Weights of a small GPT-style language model, trained from scratch on English Wikipedia: 8 layers, 7522 steps.
MLP neurons of a small language model. Each row is named by its layer, matrix (up: input weights) and neuron, and shows model dimensions 624-719. Each number is 200 + 40 x the weight over its row's rms, rounded and kept within 0 to 999.
A block is one neuron, or neurons of one layer that tend to fire together. After each block is what it responds to, as a language model described it from the Wikipedia text at the highest values.

L5.up820,238,163,182,230,265,205,183,252,186,256,183,208,196,208,169,189,228,115,150,206,179,166,237,171,202,260,190,205,242,164,157,203,150,129,144,115,233,217,227,194,274,167,268,162,225,206,153,241,200,229,176,208,168,251,159,207,231,221,161,186,193,289,240,169,222,231,160,219,146,317,238,188,167,242,175,181,265,207,174,170,202,248,221,213,133,243,255,179,160,264,189,175,186,235,224,156
L5.up1499,239,236,240,166,216,165,155,240,170,208,176,119,179,247,245,240,232,140,190,145,187,190,205,200,220,186,169,248,182,299,196,143,221,146,211,189,199,189,149,263,233,177,208,171,296,214,177,213,202,230,240,156,198,207,166,192,166,168,208,168,176,246,186,147,251,229,234,184,169,238,230,188,127,195,222,256,232,206,208,256,169,262,136,238,201,265,203,128,185,306,199,210,185,209,277,234
L5.up1719,263,205,159,279,213,215,187,184,198,163,184,159,189,228,185,255,211,133,302,138,87,186,239,124,210,177,187,182,216,148,203,221,198,147,173,138,236,239,157,217,206,166,162,161,286,132,184,158,135,198,176,263,179,198,134,234,244,220,185,269,224,241,255,209,152,201,187,123,135,251,225,222,147,123,179,276,177,221,248,120,210,266,214,253,165,217,270,181,220,211,204,157,228,210,264,140
L5.up2000,218,215,218,200,184,190,216,264,193,178,174,228,208,187,154,210,229,192,155,211,203,207,213,197,216,177,176,123,156,200,170,195,179,256,202,181,247,242,186,213,222,178,201,193,251,185,231,248,183,207,233,271,189,156,182,213,219,254,209,154,237,214,222,214,122,179,142,181,174,280,242,214,228,197,151,132,178,212,216,248,94,197,187,274,194,149,286,229,244,231,258,170,159,265,210,245
Responds to: Subject name endings

L5.up64,197,175,134,129,197,213,144,172,200,212,224,157,219,218,251,165,217,197,167,188,239,237,159,190,326,265,294,239,148,235,224,196,247,159,200,230,212,234,175,226,222,249,215,222,183,224,210,178,238,203,238,142,187,235,256,144,235,189,151,186,191,168,116,170,182,108,183,246,183,175,246,147,242,261,203,300,214,139,229,207,176,214,221,153,229,231,180,208,208,268,148,236,215,156,216,255
L5.up233,140,277,180,168,184,164,163,260,182,204,138,220,225,180,171,249,168,162,215,184,152,223,216,242,210,160,238,192,252,161,186,294,187,205,207,221,247,240,238,131,209,188,176,228,218,159,200,205,179,198,144,233,208,254,201,182,217,181,208,189,172,117,115,203,173,223,163,259,210,236,169,173,216,173,265,189,237,145,159,248,234,232,200,218,248,181,196,151,187,177,221,178,135,250,246,199
L5.up1821,254,137,192,185,281,159,192,163,219,216,185,228,194,276,211,221,232,158,264,169,196,238,194,151,172,220,175,191,255,135,210,182,229,137,206,60,238,216,214,218,172,252,172,279,212,198,194,209,118,238,187,183,177,224,249,175,305,163,203,219,174,187,165,120,176,193,116,228,208,184,216,193,170,191,250,175,184,179,180,156,265,163,260,200,177,186,219,170,168,155,299,227,74,215,222,144
L5.up1845,257,183,239,170,206,241,195,212,203,162,161,190,269,162,168,234,235,202,246,196,120,157,222,201,205,152,155,239,181,212,208,236,241,125,228,200,130,250,234,238,231,197,213,175,217,198,236,123,139,198,240,213,161,219,185,219,205,238,149,212,163,166,166,230,100,208,217,170,165,149,220,142,217,241,176,211,231,290,228,249,218,199,226,138,238,165,210,148,259,207,252,192,175,228,165,193
Responds to: Preposition after event verbs

L4.up1698,277,173,154,273,207,168,211,156,187,162,208,156,158,147,199,172,194,171,224,223,212,191,232,208,186,162,251,170,219,231,241,229,237,200,207,233,205,225,208,236,221,138,208,247,181,160,173,214,206,202,201,203,215,199,155,111,196,209,197,177,211,189,232,155,252,165,192,149,173,251,153,188,203,214,212,130,150,201,237,207,161,185,161,167,192,158,148,232,194,149,168,217,212,160,217,194
L4.up2856,244,243,275,210,170,185,214,222,218,263,241,154,178,203,201,191,264,233,201,199,229,219,215,190,151,265,181,199,244,179,221,210,238,213,179,215,175,214,132,172,114,119,178,199,254,238,104,236,218,241,257,225,143,161,212,259,216,124,126,189,251,240,249,199,195,147,265,207,120,226,249,163,191,183,216,193,201,198,276,188,182,223,221,203,214,138,227,210,235,204,181,95,167,178,195,232
Responds to: Before a quantity

L3.up17,242,153,227,245,261,261,184,216,207,172,193,192,196,224,163,241,201,176,210,243,237,223,157,210,230,189,253,178,212,228,192,216,192,200,225,144,209,188,137,218,162,228,176,195,227,201,151,219,197,186,275,178,220,175,168,216,241,237,174,224,238,231,196,121,250,156,161,159,196,220,285,221,179,258,198,233,175,139,204,223,195,259,135,135,168,154,158,272,190,224,210,181,163,156,245,161
L3.up179,224,135,232,156,228,156,244,181,206,204,257,145,245,210,166,223,208,170,193,245,199,117,175,212,222,208,243,150,211,196,205,195,199,207,241,215,137,84,231,221,205,212,194,200,154,237,234,198,165,208,204,250,143,195,198,229,215,177,235,214,178,127,183,266,253,237,189,200,179,186,179,211,195,262,137,243,184,197,164,209,158,246,203,225,278,169,263,224,249,181,180,240,217,195,222,221
L3.up295,244,179,139,181,244,159,248,198,265,162,175,217,242,264,132,186,248,191,204,158,206,220,201,245,208,171,192,177,194,212,229,239,199,111,148,219,195,217,268,213,184,195,268,179,192,251,133,185,154,253,222,127,193,187,262,176,251,245,173,179,193,180,198,188,235,134,197,164,268,252,215,191,227,212,150,204,180,181,191,178,162,236,178,240,162,216,256,220,176,152,135,190,176,205,193,246
L3.up918,181,197,242,132,236,188,184,247,189,156,227,152,213,226,160,287,208,250,268,221,195,226,163,187,136,200,119,196,276,207,167,194,174,137,176,194,203,281,197,269,194,237,172,158,149,184,171,127,233,215,292,240,191,227,285,227,152,268,198,202,153,173,212,160,240,172,178,174,223,185,192,195,241,248,129,219,206,194,187,227,177,205,118,220,280,232,194,136,145,262,237,208,250,247,209,166
L3.up1353,280,165,209,163,255,229,148,252,127,218,228,248,165,240,263,195,126,79,209,161,263,170,185,220,270,217,223,164,214,156,195,238,276,236,183,206,201,227,136,209,196,141,278,155,229,172,203,230,119,210,155,172,188,200,202,208,179,308,189,184,155,159,285,180,155,184,189,186,191,195,239,150,255,205,263,251,200,194,226,208,189,229,269,186,160,167,202,293,199,156,167,219,139,215,202,197
L3.up2023,210,205,98,129,124,247,150,227,198,177,211,220,159,140,178,142,135,114,241,132,164,200,249,237,163,244,171,156,199,164,278,264,204,171,183,211,175,173,267,204,171,148,163,212,155,215,173,181,254,226,208,174,124,177,250,257,132,291,209,224,240,177,254,227,169,186,238,252,272,199,230,155,169,205,218,183,286,212,132,208,263,202,235,212,206,218,167,251,213,216,160,233,161,201,160,205
L3.up2654,211,227,249,232,262,225,190,133,181,231,125,218,201,156,169,220,209,181,173,162,153,331,143,156,169,173,203,161,200,212,202,217,278,203,216,173,201,290,136,244,212,146,196,218,195,207,136,220,271,232,337,279,189,139,260,163,217,195,236,162,231,98,177,178,250,149,153,164,183,207,253,172,227,239,210,247,125,151,236,221,262,207,200,204,219,189,179,238,250,147,194,218,300,220,106,230
L3.up2954,209,190,164,238,210,198,190,216,175,175,192,203,199,159,190,175,190,177,220,197,183,261,226,109,189,237,223,226,207,142,204,218,252,216,188,166,165,83,187,229,215,266,165,228,235,191,225,236,184,171,228,129,167,187,200,236,261,225,158,251,205,216,265,246,199,127,199,148,194,231,270,187,242,234,201,201,236,146,238,205,191,235,161,252,183,132,184,216,186,240,154,252,202,222,197,185
Responds to: Multiword preposition completions

L3.up967,229,199,262,191,237,196,270,186,139,219,200,101,157,252,255,212,211,225,197,224,198,228,209,202,125,157,159,212,165,171,177,222,210,179,236,208,140,337,230,266,302,237,247,198,270,224,128,191,271,254,178,193,220,220,241,138,203,228,213,208,193,143,202,156,190,217,194,238,163,227,178,197,186,205,200,220,239,274,187,175,210,216,294,160,243,235,201,171,199,161,211,135,227,215,231,132
L3.up1153,186,148,198,173,211,132,189,216,204,187,158,173,246,192,250,166,140,99,154,204,180,199,113,167,186,269,199,150,203,268,146,248,184,236,198,213,203,168,130,211,171,247,128,160,275,230,171,191,169,234,131,226,181,163,119,216,200,206,220,258,208,136,198,214,222,129,237,227,181,206,261,245,175,254,212,207,148,254,198,165,196,157,170,243,137,234,135,227,293,162,245,195,206,273,218,210
L3.up1314,196,178,169,189,177,225,199,209,172,219,188,240,223,235,128,201,200,227,161,124,143,142,182,213,220,260,181,194,153,211,223,246,204,186,203,210,154,175,257,210,179,262,205,253,137,153,183,158,219,147,210,201,171,236,136,222,175,226,134,230,140,181,240,185,190,218,181,244,175,163,245,253,155,230,257,244,255,183,172,189,314,236,228,244,190,211,193,115,241,162,164,239,197,227,158,174
L3.up1503,132,124,233,196,231,174,272,238,144,176,231,266,178,184,161,216,239,171,150,149,216,188,122,205,228,207,128,173,194,258,234,207,233,209,214,234,169,213,175,241,176,180,166,231,160,223,140,236,230,195,206,244,183,159,246,228,236,202,199,168,213,159,208,192,154,173,251,264,227,146,120,198,188,208,181,244,179,216,189,184,222,189,196,181,214,221,168,124,203,201,266,199,125,161,210,192
L3.up1585,273,237,163,179,193,241,239,237,167,162,180,173,131,176,204,164,146,204,131,155,195,204,195,216,229,223,211,179,141,233,248,195,208,183,113,219,210,185,144,225,193,226,275,189,199,243,192,184,182,151,205,261,195,233,235,230,189,188,182,246,87,235,176,173,244,173,194,179,202,239,198,183,216,242,191,260,180,231,215,231,205,221,172,211,175,315,228,226,173,167,233,155,284,252,206,244
L3.up2495,307,229,101,191,118,223,152,225,221,170,160,125,172,199,255,184,289,165,212,160,218,138,216,270,247,176,231,179,175,280,219,276,190,206,228,173,192,171,164,239,180,234,140,165,226,178,214,191,161,280,142,234,208,209,175,185,133,245,173,217,203,217,244,220,194,196,120,248,214,240,172,206,145,176,171,156,241,284,204,193,167,211,162,164,204,246,202,193,199,168,193,176,242,218,183,184
L3.up2799,157,152,134,228,230,168,237,232,232,179,238,178,245,264,205,198,224,197,203,192,160,287,200,178,168,286,211,183,142,211,201,179,71,131,164,222,145,191,180,177,161,222,255,173,123,208,149,186,143,79,118,152,206,218,191,204,164,188,225,215,229,173,238,187,159,196,228,229,213,177,231,178,186,166,169,226,211,160,152,163,159,233,231,214,219,190,211,239,150,238,144,200,120,206,200,255
L3.up2874,185,232,166,209,183,294,118,287,121,148,166,201,155,181,213,238,207,131,163,140,115,253,149,196,205,160,200,227,177,284,204,222,139,183,239,220,173,138,174,176,177,198,182,147,247,152,241,258,214,201,236,201,226,210,203,169,224,177,245,164,242,210,177,180,186,224,207,230,290,288,186,160,171,198,233,191,179,193,200,164,158,178,271,190,152,213,220,134,155,175,186,201,176,120,167,246
Responds to: Full-date tokens

L5.up463,164,219,248,174,244,236,225,207,228,124,261,265,209,167,125,204,152,158,184,194,186,137,252,164,219,178,236,225,202,259,232,151,182,210,138,226,177,216,157,251,225,171,186,149,228,186,197,174,127,185,197,205,122,242,229,265,179,162,208,210,193,243,226,165,191,175,215,157,192,281,255,262,214,181,246,145,207,267,182,182,263,217,247,216,153,168,171,225,283,166,157,205,194,176,252,199
L5.up1826,172,192,218,208,199,184,221,279,220,150,223,233,165,207,203,167,216,89,184,260,206,187,281,189,235,158,265,188,228,218,160,247,221,175,201,180,165,193,211,280,247,174,136,250,220,162,170,187,172,176,149,241,239,170,178,265,126,141,254,268,216,148,218,180,190,214,238,197,176,277,146,232,188,184,178,157,189,170,216,183,237,272,287,157,167,154,157,197,206,154,167,224,263,192,220,142
L5.up2666,230,113,180,202,173,232,174,228,212,209,210,223,214,243,235,189,224,182,236,191,160,282,183,137,175,227,251,176,137,118,249,183,185,254,203,162,183,222,192,207,177,229,116,187,251,194,279,168,193,193,183,143,210,210,229,275,107,238,241,180,198,254,245,248,241,219,152,195,134,240,210,162,277,244,188,183,246,238,231,226,186,146,175,147,151,233,215,128,197,241,179,133,135,218,179,187
L5.up2965,166,151,305,183,158,332,176,155,142,173,152,204,208,199,228,176,222,153,162,154,201,242,207,190,198,95,127,249,217,197,247,167,210,236,149,201,170,187,260,222,153,176,218,147,189,317,189,206,175,214,186,234,178,122,204,202,212,231,258,164,169,227,205,220,176,182,85,197,252,174,168,247,228,205,191,146,309,112,153,188,218,218,180,164,203,218,242,108,244,250,189,278,165,177,207,140
Responds to: Final digit of numbers

L3.up72,179,188,214,147,188,210,234,254,161,176,155,225,241,218,174,196,190,223,201,224,237,215,141,172,180,284,176,206,231,178,140,210,258,274,232,260,163,202,239,253,160,271,230,185,236,225,151,172,242,212,218,243,249,162,206,171,210,199,230,219,228,150,204,277,243,203,192,180,182,185,196,227,230,193,220,170,248,262,236,129,173,205,130,305,230,223,279,195,194,243,183,150,143,130,209,193
L3.up493,186,181,225,212,200,279,208,226,164,182,171,188,196,238,192,200,167,143,220,230,136,217,262,298,193,187,143,183,258,179,298,177,173,261,131,140,111,121,277,206,225,186,216,145,147,223,214,195,215,217,242,243,183,180,204,137,180,215,185,215,161,237,226,170,167,203,262,209,240,246,176,145,202,241,205,269,192,200,170,178,217,205,247,179,229,179,157,213,155,214,152,221,194,187,213,111
L3.up900,230,191,204,135,260,228,200,200,209,234,245,180,215,215,211,185,223,193,202,235,257,169,180,175,224,165,177,174,195,226,173,263,305,129,112,259,143,197,227,231,42,191,242,179,213,225,219,172,168,185,206,119,211,239,184,252,249,174,219,191,232,140,167,199,172,226,225,174,199,188,146,201,261,226,219,191,161,167,153,275,154,148,128,218,148,153,250,129,180,107,199,217,193,160,231,151
L3.up1782,227,142,245,232,229,215,190,195,194,196,217,265,253,174,199,250,211,214,238,247,253,201,120,232,227,187,230,228,215,216,131,187,162,152,186,210,276,184,238,177,160,211,216,129,205,198,199,202,160,213,254,122,199,129,254,202,198,223,249,208,158,229,216,179,194,226,192,213,151,180,188,263,167,238,204,241,175,221,197,230,200,214,196,258,249,177,229,202,180,175,257,202,258,115,222,194
L3.up2379,235,234,225,224,173,262,180,150,255,218,167,152,242,73,257,171,231,188,219,229,251,138,209,170,207,164,153,201,199,216,191,221,233,228,169,142,209,203,246,211,267,155,186,131,236,203,268,196,241,234,204,145,149,213,245,209,194,229,229,200,203,177,209,139,219,173,198,192,230,246,193,162,165,184,207,158,223,135,223,249,221,181,193,160,191,248,176,172,192,127,171,205,140,138,227,215
L3.up2547,140,217,266,204,140,211,201,190,171,202,192,154,208,224,211,172,213,209,232,175,212,169,155,172,142,225,179,224,248,188,99,170,227,131,186,245,170,221,198,201,245,193,213,176,328,179,97,170,183,184,154,113,141,200,161,192,206,247,228,215,233,180,214,208,230,190,188,197,176,198,232,252,246,251,166,141,256,217,207,252,156,268,200,195,122,234,180,192,253,115,166,135,245,205,263,213
L3.up2748,209,132,291,179,151,171,192,196,203,196,179,270,176,217,222,117,171,157,210,157,149,236,184,129,246,185,196,187,147,263,278,202,257,232,164,233,161,217,217,239,190,172,227,222,158,199,220,159,208,167,203,237,202,185,107,224,180,207,232,208,182,216,175,188,195,126,211,170,270,269,181,245,237,245,232,245,220,169,193,212,177,220,186,235,199,215,200,179,156,230,252,260,207,211,185,212
L3.up2820,224,113,188,221,207,198,251,244,262,212,233,260,202,173,197,244,239,151,223,158,193,250,116,177,168,172,167,152,203,187,129,167,211,189,217,161,162,203,208,269,237,185,207,206,269,219,235,184,199,205,176,129,165,157,235,175,205,282,217,193,236,111,215,213,239,195,166,266,252,227,153,219,185,259,231,202,207,246,128,139,182,188,258,225,206,175,217,204,246,228,220,155,139,138,189,146
Responds to: Final digits of numbers

L3.up876,208,210,220,202,208,162,236,150,179,244,228,169,210,226,171,211,231,207,184,183,153,187,299,163,152,198,245,277,164,197,217,129,117,235,277,275,222,226,183,185,187,234,221,259,177,256,187,218,220,207,121,262,200,199,225,208,204,205,164,252,232,284,208,163,217,256,158,176,178,244,221,132,202,243,216,245,237,231,230,152,220,137,242,247,135,240,124,155,139,197,232,213,207,189,214,203
L3.up1030,212,259,158,159,223,180,254,192,189,253,208,292,226,183,177,250,234,250,209,270,178,175,160,216,182,221,193,168,179,226,264,218,158,154,217,162,215,241,121,188,170,212,96,191,222,160,224,229,116,184,115,176,216,239,209,165,226,180,178,286,249,222,169,155,151,222,174,181,255,183,163,110,158,263,233,215,182,184,202,189,218,151,214,220,212,142,257,182,205,214,257,150,233,229,215,103
L3.up1167,206,230,198,303,169,176,160,154,228,250,264,202,233,235,216,217,255,219,267,160,171,202,259,203,141,142,201,196,170,199,211,177,203,279,270,186,282,150,152,155,242,191,230,150,156,210,253,242,145,200,163,221,206,214,224,227,215,281,201,142,216,214,220,199,160,215,170,207,214,179,162,244,189,149,199,328,166,256,230,196,231,242,121,283,153,231,190,256,164,205,231,147,227,235,131,177
L3.up1851,237,183,200,227,182,179,229,171,256,232,152,191,143,210,226,260,235,154,236,215,228,195,198,169,203,228,140,286,188,152,196,197,202,150,203,178,302,183,153,174,210,264,218,165,259,234,140,232,187,175,149,263,139,246,228,197,179,196,104,251,144,232,123,199,204,209,223,144,173,221,191,240,202,156,226,146,252,235,139,185,235,106,183,236,194,209,205,193,240,121,238,194,293,155,198,219
L3.up1987,194,200,203,144,163,201,159,188,195,122,196,192,167,226,220,240,177,247,194,210,286,154,277,229,176,131,176,244,224,204,231,223,229,212,229,197,236,231,268,133,213,212,214,199,107,160,252,203,171,203,168,259,190,91,209,237,187,175,214,245,204,199,115,146,210,286,125,243,183,154,218,246,234,165,269,245,227,191,192,176,266,263,184,240,240,216,188,190,138,241,135,222,185,177,184,222
L3.up2203,235,199,315,184,198,238,178,220,187,209,190,165,223,223,220,343,232,295,125,245,186,197,224,215,179,243,219,246,250,256,167,135,248,228,260,205,219,227,196,198,236,195,196,211,174,266,165,142,190,162,186,189,211,113,216,235,137,211,176,346,163,240,181,144,203,220,226,138,203,213,178,193,172,169,201,158,211,192,215,167,253,194,232,165,206,247,212,163,232,211,208,218,244,183,228,201
L3.up2400,283,132,168,224,212,215,280,240,163,175,138,294,196,227,209,212,181,161,197,258,144,158,232,149,186,167,207,190,176,189,154,211,226,217,169,236,153,188,183,180,220,194,182,206,159,207,135,200,263,204,247,249,208,228,200,210,185,180,225,168,230,260,185,270,169,212,126,256,256,236,122,250,136,244,216,235,139,193,277,111,200,223,257,283,190,185,166,259,175,204,211,117,250,155,193,162
L3.up2451,221,225,199,120,194,139,198,209,143,230,206,221,154,165,182,187,218,174,189,239,190,171,140,171,212,163,249,138,186,243,255,186,197,201,193,232,260,184,227,208,192,109,173,181,235,245,169,109,275,206,267,268,192,169,213,194,134,173,112,196,221,186,217,138,216,119,177,192,217,144,119,187,180,188,205,156,249,265,239,229,200,136,172,189,262,112,215,138,220,240,127,221,229,248,206,172
Responds to: Source-citing prepositions

L5.up541,276,174,183,238,210,153,236,204,160,177,204,228,212,216,264,230,130,248,228,215,221,247,182,221,183,210,206,255,125,205,161,231,215,193,184,295,162,220,220,213,231,194,153,228,262,195,215,218,282,200,218,160,165,225,200,211,192,263,230,126,186,199,166,238,227,236,205,200,186,156,201,159,185,191,127,142,129,212,182,160,200,200,185,312,239,230,172,232,220,221,250,170,211,178,176,182
L5.up1588,224,227,168,157,199,325,264,222,226,233,164,159,181,209,149,203,245,226,182,167,160,244,189,164,209,164,151,228,155,205,144,202,217,208,198,169,110,177,152,146,178,175,219,221,249,310,195,148,217,180,179,209,211,229,230,238,222,149,167,163,185,210,208,228,208,247,208,131,315,134,215,249,201,243,166,208,225,247,207,207,178,188,168,205,236,200,153,213,180,173,222,183,145,285,202,205
L5.up2592,180,237,159,208,198,196,127,163,220,193,256,230,198,205,252,186,203,147,211,185,237,228,195,193,189,224,152,234,268,174,200,158,227,195,205,292,160,143,238,249,88,183,283,195,202,215,190,198,237,282,159,194,238,240,187,208,204,205,222,128,98,98,174,175,166,184,178,201,197,187,156,158,282,218,225,152,153,247,205,232,236,208,158,171,214,202,175,220,180,223,234,194,222,203,205,164
L5.up2860,179,212,198,204,198,218,199,223,229,193,208,209,121,270,154,183,175,169,162,221,178,241,139,158,282,198,236,191,198,167,208,204,217,190,221,195,127,177,224,171,99,136,228,232,288,270,147,169,220,180,196,228,186,190,200,167,173,168,183,168,199,236,160,182,253,200,219,142,182,142,239,219,189,179,204,128,233,212,176,192,149,212,209,150,96,244,163,222,184,220,144,169,177,254,157,184
Responds to: Digits in dates

L4.up2070,138,243,203,207,246,192,237,212,228,137,163,260,287,200,214,231,187,235,218,175,265,187,150,179,203,220,179,238,176,151,242,231,209,199,185,206,172,208,216,267,182,167,173,301,123,233,205,103,175,203,199,181,212,47,255,283,161,149,173,196,189,227,274,144,278,175,209,175,145,206,178,243,197,221,209,251,142,251,120,187,303,174,166,234,212,122,217,177,247,133,154,227,159,191,189,197
L4.up2571,207,235,233,201,204,211,240,195,180,196,236,192,242,196,197,126,200,249,202,127,179,283,250,134,218,221,157,208,157,225,215,259,184,208,177,178,258,167,143,283,156,203,208,136,225,204,198,189,166,162,239,206,258,153,232,164,151,200,281,202,222,225,262,171,186,175,241,252,243,239,198,231,205,149,187,173,242,186,228,192,269,177,241,259,200,152,251,220,205,218,224,167,205,204,200,260
Responds to: Digits in long numbers

L4.up2598,244,256,323,109,133,182,203,132,221,198,149,186,196,212,203,248,225,219,224,213,233,199,269,151,182,173,162,141,210,176,223,168,232,221,286,233,230,160,103,208,269,227,314,251,211,219,131,169,255,213,189,173,221,159,217,295,216,259,222,204,200,175,213,197,214,142,189,228,172,138,193,229,236,198,132,157,326,237,156,201,185,238,226,190,242,258,202,182,186,222,179,148,187,228,171,212
L4.up2772,154,221,233,160,217,228,211,256,271,122,226,177,289,286,165,163,233,219,178,175,218,243,217,201,249,119,248,203,218,181,165,213,173,224,227,188,190,187,194,267,135,208,230,223,204,173,226,190,113,209,215,178,206,205,159,178,172,235,167,205,148,160,157,211,181,203,132,255,178,198,217,202,144,210,177,126,193,148,266,150,201,220,273,265,177,286,170,216,134,189,184,178,235,211,248,149
Responds to: Word "in"